config.yaml
head_dim: 32
activation: "tanh_gelu"
init_std_qkv: 0.0475
schedule: "wsd"
decay_fraction: 0.643
MLP neurons of a small language model. Each row is named by its layer, matrix (up: input weights; down: output weights) and neuron, and shows model dimensions 0-159. Each number is 128 + 32 x the weight over its row's rms, rounded and kept within 0 to 255. Numbers have three digits each.
After each neuron's rows, "fires on" lists the tokens most often at its 100 highest values on Wikipedia text that the model never trained on.

L9.up14:102168143099146116077117132227139101153099146149151131139110138075150098120187149098096133162143170113141108194220122140114117096098146127175101127109094131153168166093020127166153169170105152135123119126117154151094165117165160153117119091098116119151148166144113150153133154092135073119067128096107166112165114176120227127114132135149099161139150145126121174166135131120054115095151167130116059153124135165076122099125148076132140106108108110132123091116116095118057145178077085
L9.down14:084143106113105122088132159101161115122112092101160126149064120086144081116132120179141055177163119117099120089111111102146141144131164086163132172191139134158148146193092129112151121143166164112099131096078182113149191116114156143161101158113115141094155139049170112099058134115130120126136128108173162121137189167139119069107157151137106156070122115162109079140146146081124169092156185095179145063109162100145104183089205160095150171161121099106110166124121134155127112072179084
fires on: "'", ")", "\n\n", "\""

L4.up190:125100107132137164095095118185098120143114098144143121127109090085142175087173147102122159132117120168170131188176077110127126140107154103137098140123086153155134127154135087132179177101095122137152142092169137099124096123102144098124086082142113077127146125141147121102052124144137117083164155128160082088154062100140191167155149174102122136163141160163107114139057132230187137153121087217074089166160158106134131126093137120181111129109096117096083090106184148064139089142087182
L4.down190:110145089150153108105131111149110086117199173107101108062153129111176067194102105098112131141100061132102153129161158156126143136092114169083100161158171158121142138172139165129108150130106101101065101101089109141162087148103127151121089137161118168201118094121172102158183080153083156130131185149185077113122133153119144086100120169106134075079158181092167194084139178125090096171156128123112149089186089135153135140108082102159097064153153127151135163114161092115099162138096145
fires on: "\"", "ic", "ing", "te", "E"

L4.up560:130117137104115139083106089110123123105108101042156122128089160151088129139075154118109155106103162151136097099165084097154154133099077115086173123157163189093120124102144146147099192112147205166125136181173156156118128131143149098139125184125137150101115122132082103082156129167122072129062083076160193089077118200095163196128204156143169123139115186125119121123112132181127112080158078090125128155147140130125108075143159119117111149158085086159099098168132120109073090173141105
L4.down560:153163152110134176157130101122141116127099119140188074102110062143115124128109112111158136176143070035139163108120111128136103191100111087128149081158095080210122150143122102113137071121145103136086167144152127031161160139159152159109116075076156172157167148130155145209115098103142162115171132103131068146154121113090115149148103060167076082137101126145137141129140103093111140131135228144209142123135116155113186145126137131127140126089122079137165154110144140100132137086113125
fires on: "ed", "-", " both", "–", " of", "iti"

L10.up228:139127174109149112136134117151094170143158140132144115110077070103102135111101075143172084196164098150130221156130122130123077153168184073129155139057138103087134149092075115162123132102154127185115175096070117165095116109182131096103104137144115085183112142114171111102162110089147145106067149133144164115166087122067178155142128184149147124125092149128033117085144142109085177156105121159153169165125103143110121138143175141138082107111124127102157145057104160182108136127093091
L10.down228:136094169125150120142208120091159143159122134092095109140165140155123110155129086136096113143093163104042092133140149097172127117110152159037143113174170180094166088140106148072129127167081117081131111133138150143079085144141148111160138118121165182118115134061078112091092092103098105174143096130099139109120138057144139149196147141091153142138142126162095141109166129155147137118142140110147164154089111128190168104147212175115105112168139159113095123175072193131127132042112091
fires on: " the", "\n", " of", "|", ":"

L3.up391:124124144097107146112116152125140163114137177073175110199104133123116109135132105158151072101136087107136081080170034088133164142116169162119108157074104149095174146105137084114100106104120137118160112112164165119071180095090171154116162124121152111141123162081146077084146101131110165100126116111105123181118149117109201146118142131091130137091146185128158101128146099108158172200124010200116138104189148156175170085138098093138148162119149148139113117149142160072102137139076115
L3.down391:097070144128101207084047137139127113124161100077138200161083053152139177181077069155157095115082114157101102185199087118116171150106115159131104225128096115164118159090127128172166079088117143159097139069165128175133156113130101157143121105166145167155144109108159135146085158110152093138130068071146188114117122159097140125111125130188128166115147157160115094145077138117139135132147109149132191113122152132102084085105154155080143137133120125096122121132168129104135144127108137
fires on: " of", ":", " In", " as", " Of"

L10.up251:144131114106182092069116137176138168167062193097153116179088067122175140133127106147159106128161111141132177126169050033126119108157177155105178155101141099113084157093125114167078118094127147142110144110100140131168090109143172138092167141186109110144120202096118146099159060147160119137081062097142200112126063138115129156153114135132142169134096118145124117138108082135135130104085097109156122121144133120116154112195166118147091125114168122110184102123182167167102075145109111
L10.down251:078116162066128074105141130158124134107077163089165181120126124069153124110133168117110074091103139098096155102180110193139118137144149095137161144135168141152148128119125141152111074145103101102121148155128147079144160181114204164152127157161169112097155177077132099094172100104062121077130111150071133158114149109104144162184114068176128141119117127146099131133136106100103114141226116156160124124143044130111164156116172125116090088185173138116099110055137151165107162127111061
fires on: " The", ":", " the"

L8.up518:119073138144124110142128059123117151203178142108142139089115135035149172137097182103097091109099168122159191141162107102174127147135164113140133141145154149094156235069079085105139104148112162131122124117153143135146222131119165094063120133046181151115094150074111115124172145088164142086054154114161120126099070140079139107130187152113081088115135150160111137134120089108123164151134136127120064115136135101161156145148133090114128112135086138160107149111153123125092155122139112
L8.down518:095101086131115114086061147190189083134130127080135186058052155108096101166179125133112201180141112122143125141176150119129132147125108182204092153102095141134149120147091155088153091149075160125133174155173151103163113138108105087128142110114110129123201097155137112116115071133112135092068145133162150066140102160170099105108142110170150085134133072137179137179111152105113103150118153201101122087127140118121118094150103096125137121106112044191122141135147136123139185114167129
fires on: " a", ".", ":", "A", " A"

L4.up606:170144115078130129122165119131083106157130142138128075108117090129123133096142194046082108155159124131143173115138112166113129095157149132163210094148177164125134099127085137178175103077113156161117118109125132094108109164152173165156142166101089087118097126075074190097185127134142143149192139093091127094081152122113151116165153110111122087135174173112167108124133102098131182066189075153114134169136188178103101093073150093072070173149129158094120096173097133109102128112124114
L4.down606:034108159141053135080059134120143140119105145113154112159088151098159156210165057122122097122157168166142156088158080099117073120117071141095100172093125120136164158132140122098127204175137163158152178165093150169162086084120138123091127158093137114194203144157094124095131114139151087094130111131105155121097134125156112129143114174154103131096116079111107153148133120160110146142130172080139139147167137156173117127171135120110133148065136105153081146053117141102130133120165052
fires on: "s", ",", " years", " months", " days"

L10.up240:124129100146168158114083131168129118154096143099155115091114158150143115075101110107159199135173177137118093115144131138172106118078095113169144118149128217086112112127108086151142165141131146144114104168130144144151168164123148093117140078135120142134126068163120145103174174166149140116056142097141168095083089138123190141150103156064141143060117189150128047130085135157182179151170073124151113145167173136147143132185131097102056150097102049127115098145123132112077156165076134
L10.down240:179166097133138106074121112170128090133135137144144118111119113091079021128140084115092122127122065100096134144069125154126135144184135144125070096151137154181121112158079129147138097123123102088158168120137131122135157130139156088116161074047161145161119150175096088155148159167149182153095162159176104092133144093114112160119099138125129129116160197134106153111130164144114151168138143098150181072141123146158090109154170192112129054050148095112146179161150091148121117048113178
fires on: " \"", " (", " which", " that", " also"

L6.up529:142128122152055115091136093080112133091090106121151115196032089142148179053177094115192153150104154123102166130137104059163119137164132140163131144122081124077174179170120082127133160124162125118103129114136115141116090108169165069098121119109191121161076158154154121132130052141094156120114134091140133120104146123103182111118121169157120141152145153147078163139153088101154157103108057135187074152133189148133093090143144094108144190118120164155104141056152125135117128123141080
L6.down529:135108075067129143130131202142147112205135120131093162102147108173059181196088110148121120131148061154065124139083129159145193113067105097070147147118192192180142078100168132168128099139123145125150166100147143084107187148109088137142131119151104136093089098103140082102119162139118155085144111119086117155126149204122127116148157143144114147172141154130147157077156166115100070100107131098122173122109075087145130138074193148147129127141099138095172132161107155087115136122085099
fires on: ",", " of", ".", "-", " the", " and"

L8.up483:091138170177099148083133135122167142137118151079195148161068118166105126089148110128143163135137166147140116104202071066164092063147131105111105121153098164141141098056121091120121152125122134139163176160123129130106093135106148126094089121100148127140139129129094087090145143125156127112166123075167183122114097128108212152152094149098163138084147156166070100102124076116161142103136133086194044144162202185152134090121152125110128150070084096188103130089105130082076106122144149
L8.down483:196121119148119163102089113163121114186097121137139154113091105166106054096086085130135079136172097138101154087108132198166207164126183145095162147124146176106143148187137202106181109155121151111153100097158154154107160168130064115150119060102153137183117141109110101144087115096090079114092141124071101164119117120141081134129155180107101099148128094194160086097171141072128102178080142135096146103170113130162122186143068144124131117155081130083105144109112120138102161119125133
fires on: "-", " res", " in", "c", " of"

L4.up67:153080160110174156119116157199131172130140128143112126162056052091148125096158133092097104145165143165189106149102043052165097096109171098109078126134109095191121172157081078092125162112121120173124138074168142096178145128054199099156147088091087067121126152122130127111122091133120110126132152133143107123152114138201147150100122118142213159154137139142130154114069119147166151099140156095150089121131164128093128117148151067112131154089122146133119077098155145145154123116154097
L4.down67:120105089126206151034137151147108188123163110134213097155163146118132155111051081137102172191083139135156161138111150093136069121164065173094140129177133151144095157137109135125144109129148131156065125131144149088108122108140098066100126038081115110105134121124149131140126148138131061117081147143172075093150139187164161158142148182112197126090125169170153095116170122101167123143136162139151103162168138121076153097142145115129116119092113093139073104139135149090159139133114086
fires on: "de", "'", "p", "\"", "te", "le"

L8.up336:188109156095125136105080092137082138173136095132133113136047137154221165150120186119114140187115144135125145095105124132167118118128100134160179167127140130119037158119066128107121085089123131091165116116102154139108144188148152114140152140085124061143171158050138153158115097133173084104088137151139103156126123119134142175096145187164133121033137188143145109138167093176117122077108091120139161148141182152084158099113127139130105177075083105175125160109102119139157158167104113
L8.down336:175099171072063153134111165096124192146187102154170062118132150101114081150056128112154146069164118136142101121179120138128116146123131186128124099128062130124114136159159105140174104162155102113126126101174086063194104118131083118127058077107112127146183127124115112163155141129167114115150132128101148093149103151167077132133151148097185158135139129131099164114076139135140102120106089148106132140105105069127160105150184106121188156115234060091108106131151107136183170161120124
fires on: " and", ".", " an", "ly", "io", " sl"

L10.up34:115101143140106089030112106119065146083154137084162151151074123104113178164166100108128094142124111153149104106149092129182182166137143143146064134099165131106178169142099145081141137175118138088153214123148085067108135133138127066133145174124061134119072123181115132152164109118109176125119125065145089101157113106087169146140141141137110155135182137193072162120126093129147142103169094100105156125107151088112152128159125104108147155111108104186165092155083067171150112173138081
L10.down34:127153111096138122155111116149113103170196115165181214062146145108123156133098104146154112058147153080043149138125106172121144134113156151116120111103134098137086165092219151096090130121192157172155098152153145116145090110136130193136098115140086135104197104077169143077083168138125088097094194146128082162098127101163128118165147135181110102106146144143126121111108076131153110182106130144150127098165137131126124150129126143138061188149163079104150146073128098088067111126097118
fires on: "/", "I", " by", " of", "-", "A"

L6.up355:115121113107182135165133195117146149193114107109159102063101146100103094139088104095187097083079125150170150128109124130149098122113092118141104099116138104049167132073130125159163185187145142108107092146181137112134098107165137110114132139132138108137155104091111120151182138188150081069144136097118183090118125109085173101122114175218164168099141121153043087139137107167130123140111128111155137138124169233124088047140095130181159132108150111150094142117085139147113139150115114
L6.down355:084102084167067118111080079138063150128126134077194063086102161173131070114178082128136113156099131089137091174148140162111140096087109208148157097192137113145141159148120119124158134117136087156186138131163155165110160112147172141150164130105107084155161075141081067078105125144159085102142160092160139096126113127140162145126193173121103109096139151183139085126113090128072140138110072086100132116137143146130151163125117134175121089140125092169133187166170126086067141132169129
fires on: "-", "bl", "nt"

L10.up289:108131108133099172129097144138206126182137173128123156160107120122122157113121091117165112075074167154131082128100082142116168172147076099129137089078125173166151144092073157100167129082088102108154171130140128112125155145147163139117114202140108112122088136125131194124156063174116107131140087128113146120070058098155113204147125174193194115068132142156113174105142091132105157104123077104141198122152118139152155121140106107121163183179085093137101050077114128134145120158107102
L10.down289:121141109122145111114124114117168125104142075110170208172076138194153194080115126148157144130117086108000174117109160085105089089123098123157128180073109157103100138142205151093138102125119194159091120163143126127135138113100152167108153131110138164129207084138132092150153128147110133149114158168153093210159117112113119101146136112101131106148149116099137155145106139152189122153114162113100112092118121055146109164125082115145171134153146098116105130118085113144073157113147114
fires on: " for", " |", " from", " at", " by", " of"

L10.up461:082112189096154106062125106153107179195049161143118108103139064163183157065097122124183121075141171152158109095131155095163125124158096165141142141108158122125108153114106103146149103122157174157104092121079168148086136123147125119124124137130156128144096098148184121094143109140122101104114144122086161112143112134106151144181154152127046115000156125148109165111171093132095123098136134156106128141201151129155062160136136092102091133127206119128104093081106129147162142116096123
L10.down461:089111176125118163069093151118154173153181111054201122177150105209149136154119108123163136073097157129051132140144150108131172139176145121125125208147149119092147139140152149116164097128100064108152155158043138065133152187141106140121111123160094126071165138066121174089122058147150134103130117102166150138113126099141104179136124148118133117112086103156131125113081148142202101164096105104106122177112110132147183141109175121067103146124128154111077090140136127123096122068143125
fires on: " the", " from", " at", ":", " in"

L3.up31:104101114112141146156148118126128124158100171119138139122111148140127114095144135060143121145121099069158118088143111041071150120081099146134144161096063178101109125111175100171122121112110171117139096055139118111059176148130123100064173134144079174180152084115137118093180147171149105120090169121106178155092107156077172126154136117126146161079103138142157085084111122137179129082180096124106128125168151177129166111097154137168118120111194121133111117117065143112084170169097230
L3.down31:083144082144147077065138141165150115150176145091144124135127116121151079162076103129113184119112100172078135173115163121132093163101098120136131125107167089164114171159124155174199135078121101151139127142136171146178131171116131136146161158108104106099118154137177180154102123175091132085113131058144096106160115108110146100155135147119145098132082150111044191146165073175032079111104106143112114103115111109070108067210140119119170112107114120103091161146196141121166166114132114
fires on: " as", ":", "-", " design", " 1975", " 1998"

L6.up177:118109090145106138061157141156126150136163112062151143073125079132148098182135108086169115089135130080145089115141108106168143151115097126153117159070111114089112143099139132122202128150129135083075133176159215147156150147157132092096141131125094116107156135130181136091133114135130118089124172081140158050086086151086141155192134176169102107102073163151133158107172144108190204135156125110147083079156148159082143068175188128134134097133099140161094058149131100155093141148130144
L6.down177:100132182096140122124118057144120078062092102187148130094063106152098090119113159189134135113028088133022180127148175147120109076107108121171084066160145167147143141133109099151129137124184142102143127137132078154175134128119110109144157177127158206107175144112106114135105120145083116143170132141139126145089092125169113145155158095151123160122140143051153127171114092136089097139111127115153145178147159120144065144081135168128122138128171095150163155203131114120158151101097148
fires on: "-", "'"

L6.up218:093119118106102089085146085100144130084134161128117117114119091124195137092170090133049101194091163132148110186136145122165114149120144209138106095070123110109175126184125097103120133122127130134152082139152142114168094214129110081117151073084109124128149121096175206117134107196144162131151166126117173070097112122076171118079121110098138141140125164131091145169128072119149123107123174101125072143151187152155157095128163077089138137125096110164072151109078160137123174185104120
L6.down218:045140171111162166123098134155075193143136094126155064119114150119141223177091085132141116153096156131183108146155125179161120113025104123121143158134143141185121116139103102159135146115140125134183150203084193085062175096108093166111139148161124070135168108071101137125159136112153134133163140096105126101090136163160111156137102151109112149103129120133078129120122072118144154125067104103138139164114114162156113082099158153119051116132143132098126096129194187113118133125100113
fires on: ".", "-", "e", " of", "ra"

L4.up65:144114150087105099100154116145111156111098211097188093121142126101084142145135179083151137112138129121166193158082130135080103119126151095164201050092143099073140140084163211179143110131036148119141117156152125185083123147094168084085124127128110099076129129142056161131136133140108136146119131115146068110104103117124152145132118118139141151186117156138149093104143106149153105137146113062138109144108193209112137161110171145120092159141103125128131078177149123077122099100077087
L4.down65:078110100102099107106118158096134203143139138106188137167108179162132203144119119098158119079149148113066165153089111129119148148081085176044121115146162116170196115112156135070112146138101148185091177183096111089147108104160136192136153161107075101114119151101121085052161154130153116120096140076140137129081178117152140119155110121170173071137107124125087123106135162105142090102139145113173166134150132082122135143069142152105179152130128124173124157075125149103097165137144051
fires on: " that", " However", ":", " because", ";", " result"

L10.up530:099151102157134164094099156146100167144127135096207100147118132130135080124137070098147090200151122124116151145125129142149123071076104133152107140126196182128161143126080097167136164124120175175131182168186174087108179146215113131097147098122065119112128135142110106106143127164126112092110109136155145151119147174045109182137148132119120136051133148154103154112159153137175160098121120096161124089193144158113197137114212104114078134130098081122189079120085119124088128138137115
L10.down530:127154144156159133133137131112130104118186143120170103128118102089119000150108000145137111183142078134108104087125145124105156080140135148132131172175150113140165115120120146134110140127146110102142099142145097082136124147123110147153179090112098137123139122133151096086106120152101161126152110126113128085133150126166148108126123151138167144124112176099139145093126131125167135145134187146164141100110138146143112136133186102153134071169131068142122098171102131126153154145157167
fires on: " (", " \"", "\n", "\n\n"

L4.up248:088116144104119207110081099173125119148131077081159106114139126098099110152127152127152134115157145164151091107169078161132112157117162110147081135171145106092143193076090144094159126130125119138134091151116209114183124155094213137140156138087113097094082146066069150104135162130196139097063155146110064148151090111107130168112116113094183104151173152130126141161139111094112125102120065164092083175187125103116149097133126067158155154163069141157089130088117171159089146120142097
L4.down248:196128109152137111087095099143130141144126060151159152090087135118163104101132125159125145169144113137195127120144097090122146135120142128145134116081156129157088117070114136144075097126090130116156140073170141123169152196105073067194115110160148111106153114077120150076157153137142127120108151097166132162178113163158093193129127089100133087154109115218102107184102140095171098111122097138105187106110144109098105054112085149138138085123155100163101108201193192157134142082132181
fires on: ".", " as", " too", "so"

L3.up150:154134163074113143079124125109127172118127161140187096097097074140100174104110121144175123094123171118146114091133093158184111088126115149119153097147059149094148167116103093115136148112116143104086171140175173109140143126159194113059146171057122109103133130074136084139136185131157134069118152130102063158163110084093166118142087133142119119110177177030156168144179107106146190148155104164093110097179149160133179106150130129125096131035162131144122120106135136164131125152091165
L3.down150:141089130130119130131081158062074124211140134133127137120029100181086135101099128159125146092113146194099146094114101093241159127128103141106097150136099156102127112107078103118143137141141166120093121153142135127158177163135119126050058143090151176122126124136169061112130139140167094104113101171126174113124108059156192178109140091172169125120109139086080139121138160095135131147124117105140088135116100114120136134166166126138173108077158153113142183118187110153136193175122141
fires on: " by", "\n\n", " as", "with", " of"

L6.up623:097066162087166180064084142144099168136088085105132120157091090105127155109143119134085070158146102082155173106117073068200145178159070166091127118064131145122116144151124104104098190145110178131114177148121126132110155145125181131105153113149057097117135100081094197119135120165098126073148108116080125079113144188181145174169087143063146136118122162119120120141143134133150097096104153119160127204169170202154128153144137143131145146091130118146132087127081119104134101116134096
L6.down623:101084173137127143109143169133133193113101138127219079189136170134144146138144145071065153141134133123204105165175099146124132130139078104147104168143072096128175138176091143069137097145159098146176145151146066127102124116087141087116166132158119108154118093123095116126178152114105100127119139128146141075138139070151113141114079151090123121142125150122145126122194144117160128128064065087211118158102106167125143089147158088078133119122155076202139104074165167095103111112120194
fires on: "'", "pp", "con", "de"

L8.up425:145133139124133092143093119137114143123117164085166100148124153069162091129150179127077107155123116186138156169197132082152144159163130167092108081184094142076153166110080109107138119114053147176187151171089208141101145155163133081122169094118152147102123132093136116116144135118148065151053132097129097086124131093072166132103164110067078141094119107165130147166125119103101123128181112097122051143170120126168177157128157082121172128159081146169140126080133132202122151103123099
L8.down425:086134199164103127108088049169154154157151059087114119128157102140128111136077127136127082172140163135180078151124112159130094157131149091156122135106138162103085136156112196178147142108104140090124053120211147110134146101081069139183084096150177212120175174056160157109153098117117162101106125099194091141152130125083170113147165114108115130128144081168164130131135158158148142097106167128128125117089114113118134129054141061120088140141165109113097126109145086146142137107156130
fires on: ".", " i", "\n\n"

L9.up243:076101068136165172119030152139141158188139105041180123144101114085103133124192134124166126129132170152137135156125113115079123151131146163119140141121118130148112141175076138150119185097140158113176174158217120053119149133126136184125174117141085127082113119148152105146105168218103091113122091084096109070147105162130105122147119136156078188077129179165078111127105144111142121120138109127121127126110146161107166143160165075100094127122080085135154131110116092121111141074084086
L9.down243:195107123166130099086116128070089115152155138159164151113078133136077030115165062142119155094092109138109098140085122164123179134118191145180155170085183140113139135080136092107083158142080123150129113141095117064105128161159083097232115103101125160118106150137127088084169117069119174098140099139158120153132112170108203070105174148151182094145142149175125167132183075119192144129092114154130139121112127130179122137141132146111134108138153089140097134136097107091149147128141125
fires on: " (", " \"", "\n\n", "W", " Be", "\""

L6.up442:149168139146093095135130139130122115128136099065162088093142132118142077101099100120166125109127145196133132151178105105181078099140126167128120130117165110054106159125152080200188122178121148101130116143151147101106130157137163126049172151105155168169157098090145154080111138146156099151094170071095124074154142168121165084112186192146143107074096111082090183102110115128188170110212106118117114084134172176102125095173126116138106139158116119181086103158109156159094110099115094
L6.down442:090178113073081131129099088132065196133084132116149115145148069138176072166127134119144108163120158074074134182136170175083119071058105188143122180173128141131149165128105148102140110127158124098160160137121129072160160130118138115152123105138151189138155168182144125061134116141166120140109110156105137177127124093139116134148118154078076174112168131133126124140157103120066093094168163088141137138131121186089138174141133149068184124131123055103204129103101063105151105134099119
fires on: "-", ";"

L9.up493:098126135104105122112144083140133168143145158118142068108091143137148129114141172113138126146063135150122183106141173159110047148157156196171161069093062110121096210092130120099142069144152135107177161113152152070103150143139147084145144129147099090142115163148120124141174135164091124117135163107137081079095118153084185163126124130119142164164134159133090097192139034106100149088133102197118101182096208148110157131128179105164114147093112121126102146111105082113091097072124155
L9.down493:152068201166116133129113112122126118172152174172147114097114137143097144143118059161114132153123096142164130144092096163152083125095140127128137129158067132038163115079121166086132115118152162116116164119182115131147191069117160108130141146121122088129142132165173154097220067124171128160128167116116137116137086145129103148051156140168137148092101073160086161132190136112153135143102066112062135167083141075149130132121134081059135188090162084143125121115163162096100145145149099
fires on: ".", " and", "ona", "go", ","

L3.up620:093125148103124201113106169144095134113117183104137104145186053088113146162142131098129093096182168121140161136122079055155091166162113134125113060081095105071133149192085113110097149137065143166156115069103127185129217077201111138133092121133082084077113120101103143100109072172096178110146110134090095111145125117137092155122103165144129114137116147105163203140152103133136170148133155179156152161135148148158121090153132124148172130080137149188145111123132144163103126098144135
L3.down620:065196096177098119147111168099129204078133148154142077119097122113193092057142167080168122119107085153099151144076145114173113105066140160152194136147164140087132186116142105097109177112123114166170123099097135094127122130116108115124106108127146103179110061082149151154170102130176107129190148168145128139097121157137100140080130159077141098095132104137145127125071087183119164077117067113135084144140151169150160121156163116198110138130182134093134124069127134093137148117103178
fires on: "ion", "t", "ight", "ain", "ift", "ford"

L4.up576:197149147110137156116081180147132152163117165134129126140108122112114049114185162049119127182206131141149181127138108097123083156140078145165149137138140193125061130090145105154160122127147125197145119088181115082179159082108112122147134154133120153120135121086133142086180073115142117160150086117102162122106120126142097172166122161128104101075140182142121138097143120059111195121152118136114102144124190100058107099127141132068137107181117079124144106183079089148095065123131123
L4.down576:092069121116095090141123122147087071141106167148181141087167152092157136133137123153122153125081151112075097132165154157113132136167127090110115109167088066122113145134139140084099149186060128135149132130115149136088085118120162165195120077115105154157166142146186206189118113088112123113145197039173110149151153143113135121114164093092131182151093148115090114154159100176073099116154126129133138159195105128158182077096125085177159132112093154126160103053142106071141128150128105
fires on: ".", "s", ",", " countries", " projects", "bs"

L6.up539:154108164023126108129045130152106134142125174105166075161123146125118087074219111134142110153153125130121133210131112074128152132122150190175155100127095151099147139120090125136079116109111119150136088107178136155100177189150124142098124144169145115164080138116110102101203102145135118094103083122050117144114075143117202157142128108101094115119142143153048118156129135135163146107118099132123166136190173139085211124099137091103098125163110157116111128099166102107117095154116148
L6.down539:102102153150136187094163180158120111083179122122125128115110155089153125117061146127136111178108106073016116122166134156159062144153130118131161169124153125099088177151133164186128116112075140124124096111145170142105144091122075187160141163129124142044125117106164147141095138131152124137110162061120157154132138112097179090165105055085095091138096109150130129126150149115102161089127167180145118120117124113143144111131159143073126094141114255127138153086099089159120097113136089
fires on: ":", ".", "!", "?"

L3.up115:088058127064194146111158137129148153133141120021127133162138071157131121112127148134161165105149118130156045142120088087148135104097091135089131124030152153103121171103147117177142096145098191143105125138150123122142172079063193143107151123161110166140147081109143090140119119167126166119116159086060138131126122087113150138142172125150137196118104141150108119153141109103135175128211060117131131122139155170159152117119145078058121123089139134154130062137127100123095117100161093
L3.down115:111037131125116124121177123144154192147150115126154098140084098078164072145135110150126092107128132161131110158143168096127107123209124167095114143145136131177138069075122085112100136174135121156115139111103146173130095050125102182063120138136108123114180164102143205179120099168118090158125126114078114179138145077182111135130197134157171145097122048130092110142137148122143104208156134121143138103177123111159117176106101107085110140151178133124068099127141119074180101136101091
fires on: " of", ":", " don", " from", "n"

L8.up47:087144174103133116067105115168143131157147140116132112176104130120106162118124116099140138108134146125120169133134094106166151109121159071092137155123128143102155165160129065167175150091043165122147193153133129167101112103157158089111152145089162146111091158138067196153164064156087096073168112103158112137112099098106153107179108129134126126161131216099092170154139094109082099142120089127162141150151173150204134112111157122127094147117081069204122148131159134174052066124175126
L8.down47:161117099112137142153124151118149137141147180122141192118118105181159104110119113061193179102124124157018122135101175158152154117131102186169155119121061091080111106084092103165129133142141164122170057178109151084097132120125091167148143161104097121132102133116174122108094117149080138133099135132096107105111171151129131174152118095088104123148108118090159136156122127123093154104127169194069170082121073200126132063156106145094147125118204114104135052156104125116121170160174142
fires on: ",", " (", " the", "use"

L4.up432:141144193115125135183165100124140096115115130146203097133118160104085108094170116066072110114195114119146091152123121169130120131147121126109179070078121176178147083168165123153143155088146120142111076106176168182168124134155120115053110125134135148151099094111128123086157133168175122123135117121116118114098136126126164128148164162116166114178099124148148076123179123131204120120145124094120100116193148155113109126109158185137101098162070054099111103170091117152023092186093130
L4.down432:143065101120109123090106125150161120153136094089129181145147138132127140165054100143173124069075195160049115137135144108174111137143125133125108097191125084106153137104133129090135160151077149145138093092202132103124126100147119138229106152128100105128120156155192134100109132129140126127125150121143171140202105084133140172107142105164158166144111138065084153088092102172093132140148101080117156156087126107110158118151155131127147122137163110194103095094123141035177157160111045
fires on: " that", "\n", " Pres"

L6.up374:162136143073136148125088112107115164103132116106157115181087121109153164114115080145179120144135132159160129096196080081194102152095151116074095156138140070023087151150144085112158185140092194154139157187074199115087152119120154120153125117126122118121114083085104104109119109096163104075063092117125116148138143139111146164127123133109108103153091142136078112143133085119148155152204116157108041138143175156102179097179079141100159131115144110179130106102145143176113144160119150
L6.down374:143132162119120182163047085156112093107099093113182170112133123168110100076126102174130126146116135112150151204140136081140192123134113137112080182157146090081131136141127143094157134148140167093167102156146174099084109130041102127123099163130133127192121111185158100116164058070182159078118137090133103099157096114160169062146148156133177152163113138152088062162143167148084078146142136104144100112152111125100120142112049149139129175114152102136104159131142187152107162104136096
fires on: " of", " i", " de", " e", " la", " v"

L9.up298:073139181130162162107063127104111132168071112087166089120109120168080143136152115139171114088136134176110205131124101143158117067118100142125099153077101076102106216131092110114133140142129108132139141147054174147054149156151125084093172105132099119139140091125107161130102100105108087102050137073132141106148095157165154109134189188173145127114095147176065070110115088114141103133152145102111164112142154138160093122086141126162104168124185158160119177066155148147117147122085148
L9.down298:118158138154206076117134169148136113057174117119117122115069125151172115134080157069155140135123129119030115110158149131123134094168116159094160100127143136129165141145113150145143157112128140151066116145100178124194111118152080131106066172113076168139150133100075122149206121164102066196130113136144108084082107099101142129169130177094135114096124155144159129088121111132092157140150079124178142116104106115082126107185128095122106124090088244103101150156124161150158078138127144
fires on: ":", ".", "|"

L8.up550:109169200140032105146128112160153105114084152119129086130105134092066150107152107128174104059164149111139113195186169112162169145171126125122149104117120127161117131182183099166130117137062099191106085106175139178101114159110158127096109118135145091149097105181136172103105134107177094103067101137120138114118084126122144166167160188136084094098129121148120129158102105171166147071179090111162111166184124161097140092116143148150161145186107151110129043097142165144094136104126122
L8.down550:112101148180067121098107165141101126125210126172088060114150144111114117144149053117103155096192184153096144114157104115170094131142074102154107134132115125107181159129078095103143140141117144167169069124146181123130081123118139144075094208103171168120177123103154142096147070151160129114140125138126119174107135164119100129128148180138114133137115154076165179154025097131115148154097063164119120153112100107131103132148117120142137123049130049169145115122186114171126165129143135
fires on: " the", "ation", " that", " this", " qu"